config.yaml
num_hidden_layers: 16
hidden_size: 384
num_attention_heads: 6
num_key_value_heads: 1
head_dim: 64
intermediate_size: 1024
vocab_size: 8192
hidden_act: "swiglu"
norm: "rmsnorm"
norm_place: "pre"
norm_eps: 1e-05
positions: "rope"
rope_theta: 1000000.0
rope_fraction: 1.0
qk_norm: true
attn_scale: 0.125
bias: "none"
tie_word_embeddings: false
parallel_block: false
init: "uniform"
init_std_qkv: 0.0299
init_std_o: 0.0371
init_std_up: 0.0428
init_std_down: 0.0428
optimizer: "muon_hyperball"
learning_rate: 0.00936
lr_mult_up: 0.624
beta1: 0.95
lr_head: 0.0063
warmup_steps: 27
schedule: "wsd"
decay_fraction: 1.0
decay_shape: "pow"
final_lr_fraction: 0.1
batch_tokens: [32768, 65536, 98304]
max_seq_len: 512
doc_mask: false
train_tokens: 602900000
max_steps: 9765
dataset: "wikipedia_en"
MLP neurons of a small language model. Each row is named by its layer, matrix (gate and up: input weights) and neuron, and shows model dimensions 64-127. Each number is 200 + 40 x the weight over its row's rms, rounded and kept within 0 to 999. A neuron's up and down rows have the sign that makes its largest values positive.
Before each neuron's rows is what it responds to, as a language model described it from the Wikipedia text at the highest values.

Description: Mid-word name fragments. Second word pieces inside split words, especially vowel-led pieces like u, un, ing in foreign names (H-u-gh, O-u-attara, Kah-u, K-ual-a), plus ordinary words (team-ing, Box-ing, sh-orth-and).
L4.gate290,171,140,246,197,240,254,306,89,190,204,160,201,179,185,158,253,161,193,226,165,243,218,188,199,209,208,195,235,123,201,210,213,238,244,157,205,246,183,239,183,159,118,232,129,270,246,154,213,204,276,216,194,185,221,164,196,163,199,162,216,215,183,271,260
L4.up290,255,202,242,184,192,139,254,219,248,196,231,207,159,168,226,165,196,177,228,237,149,177,162,238,195,179,186,151,202,190,206,166,191,194,203,188,269,239,201,256,118,170,145,145,243,212,177,213,237,221,205,252,158,136,183,287,211,253,217,197,203,211,180,187

Description: Mid-word pieces and fixed phrases. Inner fragments of words split into several tokens (te-en-age, Ph-il-adelphia, chrom-os-ome), and closing words of set phrases like more than, or older, with whom.
L5.gate901,133,265,208,265,191,166,210,145,223,159,161,269,224,291,154,179,162,196,218,239,238,260,199,202,198,203,245,202,187,280,177,249,213,206,115,177,233,199,251,242,198,226,194,231,166,216,189,157,208,156,249,241,117,165,155,318,117,141,223,202,155,210,201,225
L5.up901,180,231,194,204,211,205,192,201,226,210,213,284,183,159,213,283,159,212,206,176,157,216,196,192,222,230,220,249,191,162,155,224,212,186,176,195,190,198,204,193,201,216,182,160,247,145,220,162,181,137,204,222,243,196,147,240,185,199,236,220,178,256,142,244

Description: Abbreviation periods. Periods ending abbreviations and initials after a single letter, such as c. before dates, a.m./p.m., a.k.a., J. R., Jr.; also mid-word pieces.
L4.gate821,249,224,101,201,250,187,172,225,134,164,123,206,220,149,319,179,192,162,233,172,218,262,182,184,207,244,188,141,235,135,253,192,249,194,215,267,160,127,255,201,128,207,215,175,293,175,189,174,169,227,162,184,171,219,234,172,262,236,138,188,164,183,281,269
L4.up821,225,242,203,202,147,154,190,278,219,181,211,164,244,254,237,220,183,255,176,146,188,169,178,104,199,143,233,207,209,189,241,155,206,151,208,238,224,145,238,267,257,193,182,210,259,183,262,207,219,178,256,200,191,160,192,274,153,279,253,239,230,195,248,195

Description: Negation and paragraph ends. Fires on "not" after did, was or a comma (including the start of "noting"), and on line breaks closing a Wikipedia intro paragraph before a section heading.
L5.gate993,184,179,227,228,256,254,233,227,133,182,221,198,193,138,144,162,221,236,114,298,207,196,186,254,167,274,275,146,228,255,226,190,222,106,192,167,187,115,209,203,150,158,229,281,188,193,273,182,212,198,151,199,191,153,205,179,208,126,101,220,188,215,266,196
L5.up993,214,173,154,162,198,153,149,240,213,252,181,228,162,162,152,143,167,187,201,179,216,199,239,192,248,125,220,227,168,190,256,245,173,176,200,210,169,205,214,201,218,222,228,183,181,219,257,242,132,145,205,217,227,190,178,91,186,253,211,235,170,176,272,283

Description: Mid-word subword fragments. Short word pieces inside a word, usually the second piece after an opening fragment, in names, rare words and coordinates, e.g. C-he-valmeire, T-et-rarchy, Op-el.
L5.gate203,179,157,258,214,208,244,168,243,227,144,268,206,302,220,188,154,171,155,249,107,216,198,190,215,171,164,206,144,265,184,228,201,165,247,184,176,233,203,197,227,179,232,130,210,304,319,221,149,203,316,170,209,212,224,234,181,218,179,157,169,258,260,242,132
L5.up203,208,221,194,182,214,212,180,205,244,253,216,277,290,172,153,187,119,158,115,155,149,274,181,212,236,178,195,213,169,186,85,156,158,175,238,170,255,102,275,151,139,160,152,190,217,233,277,187,123,216,203,280,224,185,179,217,194,171,144,185,150,178,241,244

Description: Mid-abbreviation periods. Periods right after a single initial inside abbreviations and initialisms (A.V. Club, U.S., J.T., a.k.a.), plus connectors or apostrophes inside set names and phrases (one and a half, Best & Fairest, T'ieh-le).
L6.gate623,232,204,198,152,233,164,101,258,159,180,181,167,257,226,302,207,175,156,219,182,174,212,170,176,157,248,255,152,278,219,199,193,233,204,241,227,278,232,212,229,270,161,225,155,240,138,226,160,166,190,183,273,193,171,233,113,181,188,249,134,220,274,244,175
L6.up623,183,91,203,195,187,173,209,278,212,231,197,191,166,238,161,193,191,217,201,236,245,108,236,191,200,239,143,191,338,170,221,244,184,206,270,167,128,190,231,197,187,172,164,245,244,169,132,139,230,210,250,178,330,257,193,187,275,194,237,236,225,225,218,145

Description: Year slot in dates. Space or comma right after a full date's month and day, just before the year digits, e.g. 2 April·1801, June 28,·1952.
L4.gate76,161,124,187,223,214,162,241,147,191,154,157,205,238,184,162,182,222,157,200,251,247,188,209,217,160,119,187,231,180,208,268,252,163,156,148,216,163,211,197,159,198,267,255,165,169,246,226,182,190,199,195,222,236,124,226,191,148,182,207,267,195,213,256,214
L4.up76,192,172,148,180,269,205,110,166,211,147,256,178,181,148,245,183,200,199,159,187,208,218,161,163,196,215,216,175,173,212,199,253,228,274,222,215,142,151,207,268,220,118,243,229,179,207,230,201,171,180,153,136,200,228,280,196,240,316,166,225,242,169,227,112

Description: Table header column separators. Pipe tokens between header cells in sports-standings and election tables, mainly after GD, Votes or PD and before Pts or %; also word-middle pieces like Leg-acy and effect-ively.
L5.gate77,191,225,219,251,212,175,224,216,270,192,184,205,194,276,86,134,255,166,241,213,188,252,182,158,140,231,187,112,183,256,123,169,132,261,222,182,256,160,267,213,237,176,182,193,191,254,201,139,225,223,213,189,184,149,194,209,184,164,224,208,178,201,240,259
L5.up77,246,262,230,192,251,198,173,167,204,213,179,187,194,237,207,154,144,199,139,202,210,202,218,226,193,273,160,212,126,313,215,147,202,156,202,223,211,205,202,209,121,262,152,199,167,228,187,237,187,259,154,227,186,179,282,191,262,233,220,213,191,156,165,101

Description: Mid-word completion pieces. Second or final word pieces that finish a common noun split after its first letters, as in man-ifold, she-et, cab-inet, d-raft, sh-ock.
L4.gate475,208,200,178,224,176,272,222,213,161,214,263,140,245,198,242,178,201,169,200,185,185,224,237,175,167,198,172,199,148,215,184,274,197,132,176,198,200,220,252,175,224,150,184,265,276,197,145,163,210,186,235,250,269,254,190,165,225,230,230,197,248,184,226,182
L4.up475,106,215,214,186,162,241,155,197,251,206,170,143,206,126,205,238,179,231,278,134,230,154,197,260,182,206,179,239,217,152,210,189,94,249,208,157,214,205,193,214,208,169,165,193,200,139,201,174,202,190,224,168,173,243,228,205,203,243,260,193,123,265,249,236

Description: Table header pipes, word fragments. Mainly the pipe after GD in sports league-table headers (GD | Pts); more weakly, mid-word pieces such as Curr-ic-ulum, Ro-os-evelt, D-esc-ription.
L4.gate399,171,270,227,237,250,176,239,195,189,247,214,264,138,164,211,209,195,168,186,212,174,245,246,192,131,202,87,224,196,233,144,223,210,121,151,121,207,213,199,257,238,159,193,228,231,209,178,267,253,167,267,160,266,179,238,159,257,238,261,171,180,208,214,147
L4.up399,129,180,217,128,172,217,177,244,158,186,262,246,165,161,220,233,166,195,196,195,214,232,207,176,147,186,248,190,157,169,268,256,194,201,212,198,234,163,201,171,233,243,252,187,254,163,178,204,261,204,185,122,132,258,166,288,203,194,176,184,231,247,141,178

Description: Mid-word continuation pieces. Subword pieces that continue a word already begun, often suffix-like, as in Man-if-old, Manager-ial, manufact-ur-ers, strateg-ic, plus some " of" after nouns.
L5.gate953,177,167,205,208,219,191,217,233,199,177,217,207,222,221,210,153,186,297,174,237,146,140,250,162,206,218,184,191,233,142,221,224,133,233,203,145,267,242,155,156,197,286,137,208,141,176,198,204,132,200,144,148,211,249,195,197,225,160,210,206,259,223,235,266
L5.up953,148,185,135,174,155,133,251,149,211,165,161,227,193,214,152,218,142,200,237,184,216,165,231,203,199,230,167,220,243,240,171,215,193,204,266,223,163,235,273,260,207,141,280,186,209,233,156,180,208,203,200,205,232,204,246,127,172,69,232,128,192,149,217,202

Description: Word piece after "l". Word pieces that directly follow an "l" or "L" fragment, such as ly in Bollywood and Monthly, ed in coupled and pulled, and "|" after a table's L column.
L4.gate858,233,160,253,249,149,187,196,226,277,287,245,185,156,207,147,203,230,186,216,165,148,148,214,203,170,193,151,138,197,212,198,233,304,147,170,169,187,238,216,134,213,255,223,232,189,248,195,257,104,192,214,202,243,200,257,122,218,118,235,215,85,180,222,231
L4.up858,211,123,163,211,202,218,204,190,265,163,194,139,198,208,238,197,183,234,283,231,151,196,175,191,191,214,249,213,216,214,205,249,165,188,177,248,257,173,202,268,185,184,217,248,257,120,187,170,211,219,219,266,171,161,253,211,163,244,185,183,204,198,225,143

Description: Year start in dates. Fires on the first digit of a year, or the space before it, right after a full day-month date, as in 16 March 1803 or June 22, 1991.
L6.gate944,127,145,145,280,184,116,199,183,214,112,239,160,184,161,143,177,209,217,223,193,277,150,223,266,161,191,106,227,201,219,189,194,170,200,187,296,222,264,225,286,211,149,205,192,203,197,174,214,140,193,211,181,233,209,99,162,177,217,194,201,285,244,133,228
L6.up944,211,156,183,219,239,220,194,221,211,199,214,207,193,130,152,193,163,238,231,172,212,116,195,201,190,210,186,237,222,204,121,189,245,211,217,242,203,197,176,237,273,238,118,189,220,186,139,215,216,175,215,234,162,244,209,210,183,215,127,190,230,205,195,168

Description: Mid-word subword pieces. Fires on interior word-piece tokens partway through a word, as in motiv, volun, Antarct, Stanford, plus table separators and punctuation in lists.
L4.gate725,251,246,233,161,205,221,263,163,191,182,246,167,153,211,244,175,249,157,202,216,259,212,154,223,146,206,206,199,240,222,171,212,234,260,183,274,191,157,264,249,169,193,214,290,200,225,160,185,145,212,176,191,192,174,144,181,223,196,128,156,265,206,172,172
L4.up725,160,275,197,203,210,171,123,222,204,225,288,253,244,219,148,143,191,155,216,199,241,265,182,252,163,130,166,213,213,156,196,190,163,195,168,181,194,173,162,210,221,207,193,189,211,264,126,176,202,142,197,194,198,248,159,226,235,245,220,101,280,212,249,183

Description: Quantifier continuation words. Function words right after a number or quantifier in counting phrases, such as two of, three or more, a number of, all time.
L6.gate332,198,245,185,205,212,211,196,238,150,168,155,174,150,100,170,249,166,226,243,267,239,111,153,205,185,139,209,258,205,277,244,221,173,192,138,155,169,169,136,210,194,201,221,178,165,282,213,232,269,228,212,211,224,210,172,251,228,225,174,200,201,239,226,191
L6.up332,236,233,190,255,222,202,176,181,168,215,222,239,151,169,220,203,200,173,264,224,224,157,164,179,177,161,217,169,234,259,246,202,158,223,205,228,208,188,244,199,190,268,146,174,191,289,239,294,330,195,240,154,186,139,209,135,213,219,237,190,219,239,206,233

Description: Compound-word final parts. Final pieces completing compound nouns or multi-token words, often particles like up, out, down, as in line-up, turnout, layout, shootout, mintage.
L6.gate875,179,137,228,168,171,265,134,223,185,145,165,159,174,239,168,116,185,170,245,186,217,267,106,189,124,264,169,160,184,150,192,134,155,213,233,205,250,206,232,169,234,198,138,194,154,251,168,153,182,248,153,198,309,191,154,159,244,199,211,245,158,221,228,224
L6.up875,227,165,178,185,179,205,160,155,204,217,228,216,154,149,257,179,135,167,196,171,198,151,225,255,207,211,187,160,187,163,186,193,136,229,208,185,211,181,133,184,229,113,227,181,163,246,223,195,246,227,161,130,294,289,180,152,243,209,195,206,201,156,203,206

Description: Table header row end. Closing pipe at the end of a markdown table's header row, after column names like Time, Ref., Catalogue; weaker scattered mid-word and heading tokens.
L6.gate145,176,202,176,121,178,245,168,182,155,264,265,235,222,210,155,209,254,175,157,216,233,210,209,181,279,166,253,174,188,221,170,268,149,215,154,225,186,224,203,202,193,235,184,237,240,210,228,179,153,127,229,179,201,201,232,201,232,174,177,318,205,237,221,146
L6.up145,201,223,200,246,156,183,167,232,129,257,229,163,163,183,162,222,157,176,162,190,136,182,184,199,204,211,220,193,189,244,227,234,209,267,170,203,225,201,210,219,230,201,228,205,230,245,157,189,202,128,211,299,195,254,192,199,113,136,256,149,317,184,202,211

Description: Year digits and quantity words. Second digit of years after the leading 1 or 2 (1'9'63, 2'0'14), and the completing piece of words expressing amount or duration (decades, lengthy, various, number of, hours of).
L4.gate667,196,160,115,219,221,161,242,185,163,252,186,190,258,138,248,233,191,272,190,249,266,222,186,174,207,130,253,115,232,179,216,187,205,229,246,202,186,190,161,283,210,201,193,208,228,175,86,180,190,155,248,208,155,183,176,176,141,205,142,199,223,212,220,170
L4.up667,202,281,165,223,145,242,250,137,232,205,183,225,229,219,174,206,231,156,274,246,249,180,182,244,215,195,154,224,227,225,133,170,212,236,194,226,211,150,180,265,210,137,205,212,163,146,216,184,205,225,199,189,276,194,206,290,229,215,225,176,218,247,237,196

Description: Not, and, word fragments. Mostly the word not, both as negation (was not, did not) and as the first piece of noticed or noting; also list-joining and, plus mid-word pieces like episod-ic, Iso-le-ucine.
L6.gate595,196,191,178,250,194,244,239,139,155,214,174,94,158,207,163,177,138,209,223,220,171,205,243,193,160,139,288,206,109,227,260,226,180,187,148,178,178,188,228,199,183,204,173,164,225,271,220,224,227,240,144,176,213,225,240,223,229,240,256,221,236,169,203,189
L6.up595,206,221,178,207,211,129,218,235,97,186,172,142,222,244,179,167,191,221,244,229,242,173,187,156,121,143,260,197,152,203,183,322,221,185,184,220,156,212,223,161,202,154,248,149,155,224,244,92,239,166,167,175,106,165,183,189,170,199,245,169,227,163,276,188

Description: Negation and word endings. Mainly negation, as in standalone not and the t of contractions like didn't, weren't, don't; also final pieces completing words (ceased, rarely, underwent).
L4.gate555,180,157,114,246,315,182,195,248,229,174,201,257,205,202,111,181,162,137,193,163,217,130,138,199,200,237,254,193,157,182,209,228,240,212,148,188,192,254,226,252,181,291,148,224,194,240,182,215,180,195,233,157,168,161,201,187,155,203,192,197,181,198,95,200
L4.up555,135,130,170,207,237,189,240,227,177,210,178,211,200,202,166,230,237,172,107,110,151,223,210,173,177,167,126,243,172,165,206,231,190,206,129,279,196,157,233,248,183,220,217,256,193,184,183,215,196,201,161,204,224,233,267,155,155,281,170,218,198,149,156,206

Description: Mid-number and abbreviation continuations. Tokens that continue a number or abbreviation, such as decimal points (10.9), trailing zeros (1000), and periods after initials (J., D.C.), mostly in tables.
L5.gate523,285,205,235,185,222,234,219,237,275,107,172,212,161,203,227,211,217,146,252,225,169,220,245,170,202,165,220,187,239,247,174,224,179,226,233,246,199,167,173,193,208,218,211,245,258,147,122,216,131,140,116,253,181,144,185,170,225,156,213,198,243,193,207,222
L5.up523,215,136,193,196,220,255,171,165,251,214,178,170,213,240,200,144,226,179,190,275,205,292,128,213,182,252,156,205,225,158,234,238,209,244,175,235,234,216,150,196,222,162,157,171,201,111,167,228,241,197,204,166,274,205,176,253,185,297,200,210,145,197,204,204

Description: Group-membership quantifiers. Numbers and quantifiers naming a set something belongs to, often after "one of" or "among": one of two, among the three, several, various, other.
L6.gate51,216,254,194,237,224,151,254,270,202,217,209,241,175,175,160,279,220,139,225,161,214,162,253,267,161,165,194,150,140,224,245,192,183,274,189,99,188,189,254,128,222,238,239,143,240,191,191,209,205,231,210,148,174,111,202,190,217,245,297,169,301,252,221,223
L6.up51,250,252,223,244,275,252,253,162,254,177,250,270,169,168,223,235,167,181,271,225,212,209,265,181,157,157,204,168,188,249,142,153,179,270,191,134,205,182,285,196,217,211,179,199,239,208,255,193,205,174,178,127,183,164,142,195,199,252,310,156,231,238,187,226

Description: Mid-word fragment continuation. Middle subword pieces inside longer split words and names, often "er" or "her", as in mod-er-ate, Muk-her-jee, vul-ner-able, Val-er-ius.
L4.gate271,235,222,171,197,206,272,157,187,208,188,166,226,231,118,253,194,161,235,188,194,162,247,198,232,183,214,210,241,135,217,215,273,136,190,138,224,165,273,166,258,157,220,196,243,221,159,223,244,193,269,227,172,306,208,249,139,155,214,231,219,235,220,185,197
L4.up271,177,269,199,241,81,195,245,160,217,208,154,199,192,205,173,145,197,220,206,248,99,180,181,255,220,182,216,198,203,197,262,232,115,170,129,246,244,182,176,212,187,156,195,160,89,168,191,195,182,288,226,189,271,222,76,203,206,244,241,199,194,182,156,278

Description: Fixed-phrase middle tokens. Predictable middle tokens of set phrases like at the age of, as of, out of, such as, plus mid-word pieces of known names (Tuxtla, Baxter, UCLA).
L5.gate746,218,266,197,202,156,164,199,182,261,105,189,143,167,223,187,209,257,193,207,248,194,149,210,160,233,244,197,190,218,174,289,236,169,155,234,212,193,192,169,187,205,251,123,134,182,209,254,183,161,188,189,177,170,251,207,172,233,249,246,229,263,130,200,136
L5.up746,282,264,202,156,194,244,230,174,220,248,198,142,160,127,202,172,217,218,288,178,141,239,152,193,224,183,151,199,252,118,170,145,197,196,150,109,268,207,238,224,253,234,210,221,252,98,249,223,183,194,191,213,141,163,218,203,139,193,196,121,215,233,182,254

Description: Mid-word fragments. Inner subword pieces of words split into several tokens, strongest on "en" in teenage, also Stev-en, Be-ij-ing, imm-ers-ive.
L4.gate326,172,213,190,218,236,238,190,180,246,247,170,203,220,163,223,225,175,197,196,222,222,159,229,199,183,237,164,226,262,131,212,273,255,211,166,134,285,195,216,264,200,230,167,138,228,139,184,270,217,323,280,259,146,266,167,222,252,241,204,154,177,181,196,253
L4.up326,205,183,155,192,248,304,208,185,202,204,243,226,187,235,243,248,213,251,166,213,257,212,228,160,200,205,162,265,161,163,266,200,143,236,103,213,210,139,134,197,187,228,171,161,200,118,179,265,138,162,237,218,198,272,274,231,236,229,220,205,186,149,223,172

Description: Mid-word fragment tokens. Short word-internal pieces, often a vowel such as o, u or out, inside oddly split words (fl-o-ors, dev-out, sp-o-ilt), plus the hyphen in al- names and 0 in table scores.
L4.gate669,212,149,202,245,210,190,288,132,205,189,226,197,251,226,206,172,134,233,168,197,205,254,220,238,246,238,174,220,168,194,281,256,99,157,241,187,185,164,221,179,209,184,213,157,257,277,268,189,222,163,135,200,177,195,193,181,187,250,207,168,252,157,232,154
L4.up669,199,225,108,193,121,107,193,190,225,186,174,196,243,152,197,165,258,151,161,121,175,193,180,244,214,295,202,133,247,201,203,264,168,222,182,194,191,175,198,164,190,226,200,180,168,268,154,225,172,194,199,168,269,264,309,250,257,232,190,264,207,271,198,140

Description: Set-phrase parts before numbers. Completes a fixed phrase, often one followed by a number, in tables, sports and music articles, e.g. Vol., No., Season, League (Two), age of, Formula.
L6.gate160,207,223,257,212,145,159,169,241,191,199,168,216,237,166,219,172,228,205,234,255,199,306,214,246,184,158,132,243,173,198,223,140,266,258,242,262,200,186,233,154,187,157,207,213,192,150,275,150,304,225,172,170,207,237,238,216,133,228,114,256,190,205,259,224
L6.up160,227,303,147,192,124,179,192,241,153,116,246,194,160,211,179,223,212,248,168,241,260,282,247,200,199,196,212,205,166,189,201,259,260,189,258,232,228,201,232,217,197,178,215,267,240,214,162,185,188,200,144,193,202,170,272,232,154,209,180,158,210,188,150,219

Description: Predictable word completions. Tokens whose identity is nearly forced by context: mid-word pieces (wedd in wedding, um in assumptions, one in throne, ood in Camp Hood) and empty table cells.
L6.gate558,209,223,291,244,256,189,230,217,234,230,188,145,239,283,221,189,187,183,135,235,173,271,215,158,170,98,194,249,176,180,223,253,154,209,221,239,211,283,184,220,171,201,203,194,174,181,131,220,225,162,211,221,190,176,241,219,210,232,176,195,156,155,234,190
L6.up558,204,176,264,208,225,199,287,162,170,205,188,219,232,227,236,163,302,265,235,134,213,172,285,178,239,202,205,228,180,205,225,164,242,179,267,182,219,209,215,235,196,156,172,198,134,170,235,190,210,111,164,196,212,178,194,235,116,191,247,138,212,153,211,239

Description: Word piece after initial H. Second word piece right after a lone capital or first syllable, mostly H, in names and words (H-ik-ari, H-us-kie, H-ark-ness); also prepositions like for and on after verbs.
L4.gate224,179,212,268,186,163,121,176,220,271,202,191,217,176,283,180,192,138,214,139,259,225,172,215,177,252,169,173,128,159,143,257,205,158,172,222,170,162,167,83,215,172,144,174,152,169,197,125,253,274,194,170,136,218,232,187,184,198,246,157,251,176,154,250,201
L4.up224,204,230,186,168,220,129,185,294,240,179,144,224,254,280,167,201,243,150,171,166,183,183,195,199,194,261,167,204,253,197,191,226,196,188,168,242,115,188,190,177,243,240,200,187,195,263,154,228,206,182,167,139,206,176,226,224,234,126,190,239,178,196,192,150

Description: Mid-word subword fragments. Short word-internal pieces in the middle of words split oddly, like att in attorney, qu in antiquities, t in cytokines, plus occasional digits, hyphens and table pipes.
L5.gate188,281,236,230,198,196,188,183,258,252,152,161,194,230,192,199,123,211,233,251,230,176,199,293,153,236,184,255,153,158,236,186,283,232,142,203,239,140,174,146,225,126,204,263,169,206,166,197,229,203,260,181,84,198,165,230,209,246,187,178,246,117,242,225,195
L5.up188,219,240,223,179,223,168,186,197,224,188,227,179,195,159,180,190,199,230,261,186,192,203,220,199,262,165,126,192,218,184,202,197,215,270,205,200,151,234,213,212,226,167,194,193,158,136,170,222,193,192,257,154,265,190,154,273,262,215,246,184,155,234,162,153